{
  "num_hidden_layers": 11,
  "hidden_size": 256,
  "num_attention_heads": 8,
  "num_key_value_heads": 8,
  "head_dim": 32,
  "intermediate_size": 320,
  "vocab_size": 2048,
  "hidden_act": "geglu",
  "norm": "rmsnorm",
  "norm_place": "pre",
  "norm_eps": 1e-05,
  "positions": "rope",
  "rope_theta": 10000.0,
  "rope_fraction": 0.75,
  "qk_norm": false,
  "attn_scale": 0.177,
  "bias": "none",
  "tie_word_embeddings": true,
  "parallel_block": false,
  "extras": ["capped logits"],
  "init": "normal",
  "init_std_qkv": 0.0201,
  "init_std_o": 0.0,
  "init_std_up": 0.0201,
  "init_std_down": 0.0,
  "optimizer": "muon_variant",
  "learning_rate": 0.0137,
  "lr_mult_o": 1.5,
  "beta1": 0.95,
  "lr_head": 0.0121,
  "max_grad_norm": 0.5,
  "warmup_steps": 200,
  "schedule": "cos",
  "final_lr_fraction": 0.0,
  "batch_tokens": 65536,
  "max_seq_len": 256,
  "doc_mask": false,
  "train_tokens": 361800000,
  "max_steps": 5521,
  "dataset": "wikipedia_en"
}
MLP neurons of a small language model. Each row is named by its layer, matrix (gate and up: input weights; down: output weights) and neuron, and shows model dimensions 0-63. Each number is 50 + 10 x the weight over its row's rms, rounded and kept within 0 to 99. A neuron's up and down rows have the sign that makes its largest values positive.
After each neuron's rows, "fires on" lists the tokens most often at its 100 highest values on Wikipedia text that the model never trained on.

L6.gate89:40 52 34 46 41 59 48 49 48 49 45 61 45 38 71 44 39 51 46 61 43 58 49 58 43 69 60 35 57 40 56 58 38 47 37 41 49 47 61 58 39 45 34 51 68 55 35 44 57 46 62 42 45 33 50 35 53 51 39 47 70 29 62 53
L6.up89:69 53 38 38 46 60 48 22 47 43 63 63 59 51 54 58 46 45 50 62 50 52 49 53 29 52 57 32 60 39 46 65 40 47 48 55 50 47 46 52 49 54 45 50 40 36 59 47 51 63 67 56 64 48 51 40 59 49 60 66 59 39 62 42
L6.down89:38 64 62 64 53 47 24 51 62 55 41 37 41 44 46 56 65 70 29 47 55 57 48 39 49 46 53 58 46 52 28 48 60 60 45 52 44 69 60 43 37 57 53 60 28 38 53 73 66 51 46 52 51 37 51 71 45 49 40 62 52 46 36 44
fires on: "or", "n", " you", " U", "gre"

L4.gate52:42 56 48 66 45 35 42 42 61 50 40 56 51 42 44 59 57 49 49 64 41 58 48 44 40 63 48 54 61 46 46 59 47 61 51 57 64 20 35 47 47 59 50 58 52 52 57 36 37 48 50 50 42 45 51 48 57 55 60 38 56 51 48 38
L4.up52:47 43 57 48 38 47 47 63 57 36 57 59 40 41 42 56 54 57 58 47 68 36 51 47 52 47 51 55 43 58 43 61 59 40 49 53 47 37 54 57 44 29 61 52 36 45 53 49 44 53 40 44 44 68 56 49 42 52 52 29 45 60 58 42
L4.down52:49 36 64 35 53 52 41 64 44 42 64 54 40 42 38 43 63 58 53 54 53 48 67 72 59 43 43 56 51 64 38 49 42 48 57 31 55 69 60 44 50 53 43 36 47 62 56 56 50 45 53 58 54 52 55 61 37 53 48 53 44 59 49 39
fires on: "s", "und", "th", "d"

L4.gate300:57 52 49 56 64 48 22 45 59 26 52 54 51 49 55 37 40 56 38 57 53 39 55 55 41 43 49 57 57 57 50 55 40 57 51 46 69 10 56 52 48 44 43 65 67 45 50 51 62 60 77 42 48 34 61 29 49 58 43 62 46 37 50 49
L4.up300:53 55 66 38 53 50 38 45 59 55 41 53 67 68 39 54 39 45 45 47 52 58 76 46 53 54 46 28 62 47 32 60 55 57 37 35 51 45 48 37 54 37 37 35 60 45 71 59 59 80 50 31 56 68 52 55 50 48 56 65 62 51 46 42
L4.down300:45 46 47 50 44 45 45 34 44 50 62 47 42 51 59 52 49 57 55 44 33 46 28 79 48 55 51 58 36 50 53 30 47 53 56 50 48 55 37 50 58 50 63 58 56 54 49 53 47 26 70 66 52 46 50 67 49 57 68 59 59 51 61 46
fires on: "n", "or", "min", "on", "un", " won"

L6.gate297:51 60 32 48 37 40 40 42 40 52 59 57 49 65 42 57 46 45 58 42 60 48 45 39 46 42 66 49 50 44 59 48 29 42 61 45 43 60 44 60 59 74 70 43 71 43 53 44 37 43 53 54 44 25 42 54 61 34 37 60 32 48 39 51
L6.up297:45 56 36 39 53 24 43 52 40 59 64 43 40 63 44 35 49 36 63 46 56 33 63 53 72 66 51 34 55 54 49 47 64 39 52 63 31 46 39 58 42 83 54 37 51 56 52 30 31 30 46 56 46 43 51 53 59 30 34 62 49 61 53 38
L6.down297:47 53 49 47 39 52 53 69 41 45 47 40 43 48 61 37 58 68 61 66 46 49 49 56 58 47 45 52 47 48 51 34 50 55 41 40 37 63 55 37 62 32 41 48 46 42 43 62 65 50 52 56 71 29 36 45 57 59 58 60 55 54 43 57
fires on: "ce", ".", "ru", "spect"

L4.gate98:39 48 62 57 52 35 39 49 65 46 52 67 65 60 58 38 60 60 58 48 47 78 42 62 50 40 47 58 48 51 56 51 64 63 47 51 47 59 31 54 38 46 54 51 35 70 57 50 41 58 48 54 26 40 56 64 38 55 52 52 43 45 52 60
L4.up98:58 37 55 43 48 54 41 58 44 50 23 55 55 52 60 51 62 33 39 39 32 49 44 75 55 54 57 50 57 49 53 56 43 62 55 43 64 31 67 66 72 55 53 52 53 44 48 43 57 59 48 54 48 60 50 65 51 51 50 62 56 48 52 56
L4.down98:43 40 49 58 66 58 40 53 35 45 70 41 56 45 28 61 54 58 49 58 65 62 53 42 58 58 65 36 50 58 39 48 47 55 47 45 53 47 43 50 39 44 37 35 56 37 43 46 67 54 62 49 45 51 38 33 52 38 59 51 56 56 45 47
fires on: "t", "et", "ci", "it", "on", "ment"

L6.gate276:54 70 48 43 32 56 55 76 34 58 42 51 54 24 70 54 53 49 63 44 43 42 53 61 54 37 60 67 56 46 44 63 64 49 40 51 52 38 40 55 35 53 55 62 45 70 60 38 29 45 46 42 24 36 60 47 47 40 38 59 56 59 56 56
L6.up276:38 73 51 50 40 50 75 48 63 67 48 52 47 51 56 42 62 62 59 60 47 43 53 58 54 42 55 57 62 51 40 61 40 44 47 53 47 49 56 61 54 58 56 48 50 48 62 50 48 70 66 60 50 36 57 36 62 48 34 57 51 46 49 54
L6.down276:55 34 60 48 48 46 38 32 48 54 49 59 61 61 58 49 50 48 59 33 56 52 43 56 45 56 42 58 56 47 55 51 36 61 63 42 43 42 33 54 61 47 54 42 59 52 55 54 40 45 62 59 36 51 34 47 34 54 61 57 55 52 56 52
fires on: " "

L3.gate198:40 34 54 46 46 65 36 45 54 40 52 62 49 56 53 47 51 52 43 74 39 68 47 48 43 54 53 38 59 57 42 50 40 44 47 42 75 50 35 55 38 54 41 34 42 58 51 36 50 60 59 47 55 62 61 60 55 57 43 58 52 48 26 58
L3.up198:38 44 45 53 43 41 63 71 59 45 52 58 54 52 40 60 56 60 53 49 64 39 55 43 53 63 46 47 55 47 35 45 40 53 61 21 44 47 63 53 60 41 46 73 53 50 54 44 49 58 65 45 39 54 57 53 39 40 68 27 41 36 38 52
L3.down198:41 35 47 60 56 39 56 61 26 44 57 57 43 64 39 50 73 44 38 48 48 66 50 53 42 63 61 46 68 50 56 57 52 45 66 54 46 50 55 53 37 51 53 33 61 43 47 59 56 35 50 44 61 50 30 41 43 36 57 40 44 47 37 65
fires on: " tr", "th", "st"

L4.gate105:56 50 51 37 50 54 46 49 56 34 49 57 53 55 61 43 64 58 59 45 46 53 60 38 37 51 46 41 40 40 48 52 54 48 46 58 32 43 59 40 65 57 50 47 63 69 65 54 50 54 46 57 56 44 32 49 50 50 35 36 37 35 43 46
L4.up105:68 60 40 55 41 24 34 77 42 43 56 52 37 44 75 54 46 59 51 30 53 70 53 66 50 71 44 46 50 47 36 60 45 54 55 65 46 39 50 60 49 70 64 23 43 56 41 50 37 60 52 53 48 56 33 45 31 39 49 57 42 51 47 57
L4.down105:62 38 56 55 55 43 51 47 40 40 44 38 52 48 48 61 37 45 54 59 58 29 49 57 70 71 73 22 64 55 42 60 51 57 47 38 41 59 58 60 23 38 44 34 58 34 35 53 48 64 39 56 55 60 73 43 70 50 53 63 66 52 37 61
fires on: "t", "ce"

L3.gate154:41 51 43 73 42 19 44 25 54 56 49 46 37 48 49 42 46 38 60 58 65 63 38 54 63 34 62 48 47 53 35 55 47 50 57 47 68 64 42 44 53 54 62 57 41 44 59 46 31 42 51 52 45 43 52 53 58 44 47 48 29 55 46 52
L3.up154:45 60 51 55 51 28 48 58 58 50 55 59 41 48 46 46 43 54 59 53 56 44 63 54 67 41 52 56 69 44 44 64 28 76 40 54 62 39 63 53 56 42 44 51 57 36 44 39 47 57 71 63 32 59 40 43 57 37 46 46 44 39 44 54
L3.down154:42 38 41 48 49 65 41 52 40 38 54 54 60 55 45 66 39 39 51 46 46 49 45 38 35 52 56 47 49 46 66 53 38 35 56 47 57 50 62 60 45 44 57 43 51 50 25 45 58 45 50 45 68 50 58 59 33 39 69 55 35 63 45 44
fires on: "e", "it", "st", "de", "me", " only"

L6.gate16:42 38 69 52 53 45 44 47 66 39 38 44 54 53 42 51 69 52 60 47 73 58 63 50 63 50 38 61 36 43 68 43 48 44 53 45 60 43 72 41 51 57 49 54 43 46 39 42 24 51 60 60 48 58 70 47 51 43 42 66 52 50 30 31
L6.up16:61 58 43 42 54 39 41 46 30 43 46 53 50 52 58 49 26 50 55 46 50 45 65 39 58 48 59 40 36 41 49 34 40 40 51 48 54 48 55 45 24 53 47 53 43 52 61 51 39 56 49 47 62 29 65 59 38 46 41 60 56 50 34 51
L6.down16:52 41 42 62 56 49 53 66 45 66 54 40 60 61 68 48 38 62 46 60 49 35 65 56 41 53 45 46 76 49 55 51 18 32 53 49 39 24 37 59 45 63 49 38 57 41 60 45 35 42 35 39 50 51 69 37 45 58 35 60 57 49 31 49
fires on: "ri", "c", "la", " |", "fe", "K"

L3.gate216:56 48 44 40 40 62 33 68 63 53 42 42 47 22 65 60 57 52 51 60 53 50 55 52 50 64 37 43 49 42 80 51 47 63 43 51 45 47 44 47 38 42 62 52 53 64 34 46 55 53 51 57 53 51 45 49 55 37 56 64 42 71 37 46
L3.up216:43 46 61 60 49 24 29 54 65 74 44 51 50 37 65 53 42 48 49 50 53 37 27 60 44 47 58 35 44 50 62 49 55 60 40 43 61 56 62 68 54 55 57 45 63 65 44 34 62 46 32 43 44 49 67 62 52 56 42 56 45 59 71 56
L3.down216:44 71 48 61 42 53 51 54 51 49 41 57 70 58 40 48 57 56 38 41 47 55 57 55 28 42 49 56 41 62 48 64 70 46 37 56 59 42 43 39 40 47 27 64 47 50 42 31 32 55 45 43 39 48 36 43 43 66 55 53 65 38 56 74
fires on: "ing", "p", "c", "f", "th", "al"

L3.gate314:41 48 56 54 47 48 43 56 59 48 33 45 44 57 37 63 49 30 45 55 63 43 60 51 38 44 45 46 41 55 55 36 47 60 47 53 54 43 47 48 53 25 55 51 45 40 34 42 70 49 39 53 42 43 49 46 47 30 65 54 51 46 35 47
L3.up314:44 43 37 63 66 57 57 63 47 55 50 61 57 53 59 69 48 61 44 64 46 56 52 44 40 46 60 52 62 40 52 41 44 49 34 48 43 45 52 64 54 49 48 33 56 46 41 45 59 39 39 59 60 63 62 50 60 55 61 44 53 36 57 50
L3.down314:45 56 43 34 55 40 43 55 49 32 39 55 25 55 56 56 63 36 47 39 40 56 39 60 41 52 55 38 58 50 53 65 52 44 36 74 44 50 47 54 33 37 54 43 28 65 40 46 52 70 33 35 65 43 53 58 53 52 65 29 50 53 52 47
fires on: "ic", "ial", "al", "rt", "ing", " their"

L6.gate228:64 50 47 52 35 65 56 40 47 55 58 46 54 36 47 44 38 41 59 62 65 63 47 37 59 39 51 29 47 52 44 45 50 58 44 43 51 55 39 51 48 37 58 43 51 71 44 56 49 61 53 55 55 39 64 63 66 42 46 44 47 51 56 41
L6.up228:48 51 66 55 62 38 42 41 49 49 58 42 62 30 59 46 54 62 56 50 52 54 53 74 58 40 60 66 43 40 46 54 55 71 30 42 68 44 53 55 58 74 54 29 60 66 54 43 32 55 60 48 64 32 44 50 30 47 53 68 34 28 49 47
L6.down228:45 29 56 52 43 58 33 60 50 51 58 34 49 63 49 74 50 48 64 65 44 39 44 51 31 36 66 51 50 54 45 55 51 43 34 46 44 53 39 42 51 39 33 46 41 61 41 45 51 57 34 58 49 59 39 47 41 59 63 46 58 50 51 68
fires on: " f", "t", "f", "n"

L4.gate78:48 52 50 44 26 52 40 63 57 49 64 67 47 49 53 81 50 55 51 34 38 56 53 55 36 42 46 53 68 48 49 60 54 53 52 44 35 47 26 65 60 32 53 57 35 51 46 58 53 52 59 45 32 53 69 57 52 26 55 44 59 58 51 55
L4.up78:58 53 53 51 51 60 66 58 26 69 64 62 48 30 44 44 43 54 42 61 51 68 59 72 56 57 55 55 39 57 36 50 54 47 41 60 50 39 52 45 59 45 50 42 34 47 59 61 37 59 39 63 50 47 70 55 50 60 48 61 44 37 50 39
L4.down78:53 51 43 35 34 54 47 55 49 57 39 65 51 52 34 53 38 55 55 42 41 44 47 67 50 42 53 36 69 57 68 54 45 43 46 53 57 41 41 47 44 45 54 54 48 42 59 61 61 39 66 36 49 45 49 41 44 43 56 46 63 65 46 52
fires on: " "

L4.gate116:62 58 32 44 40 64 55 50 44 43 47 50 44 37 35 50 40 53 49 41 34 47 50 40 35 57 68 51 47 51 56 52 43 43 60 31 61 49 42 67 63 44 38 56 54 55 69 41 46 35 56 45 54 44 63 59 68 50 62 51 62 68 47 48
L4.up116:43 55 55 52 39 46 54 58 41 54 48 56 44 62 62 39 41 40 36 32 47 47 56 44 33 33 65 36 40 47 41 53 33 48 54 49 59 39 53 42 53 52 44 53 48 55 41 42 54 62 53 32 48 62 53 41 54 39 47 36 64 45 48 44
L4.down116:42 41 57 46 43 49 41 58 36 46 75 57 45 49 60 47 40 41 50 59 41 47 42 70 48 63 63 55 58 53 38 69 54 34 55 44 52 47 59 46 52 54 47 31 66 47 50 43 48 18 54 59 70 50 44 59 56 52 57 62 51 40 37 55
fires on: "ri", "th", "li", "ke", "ch", "e"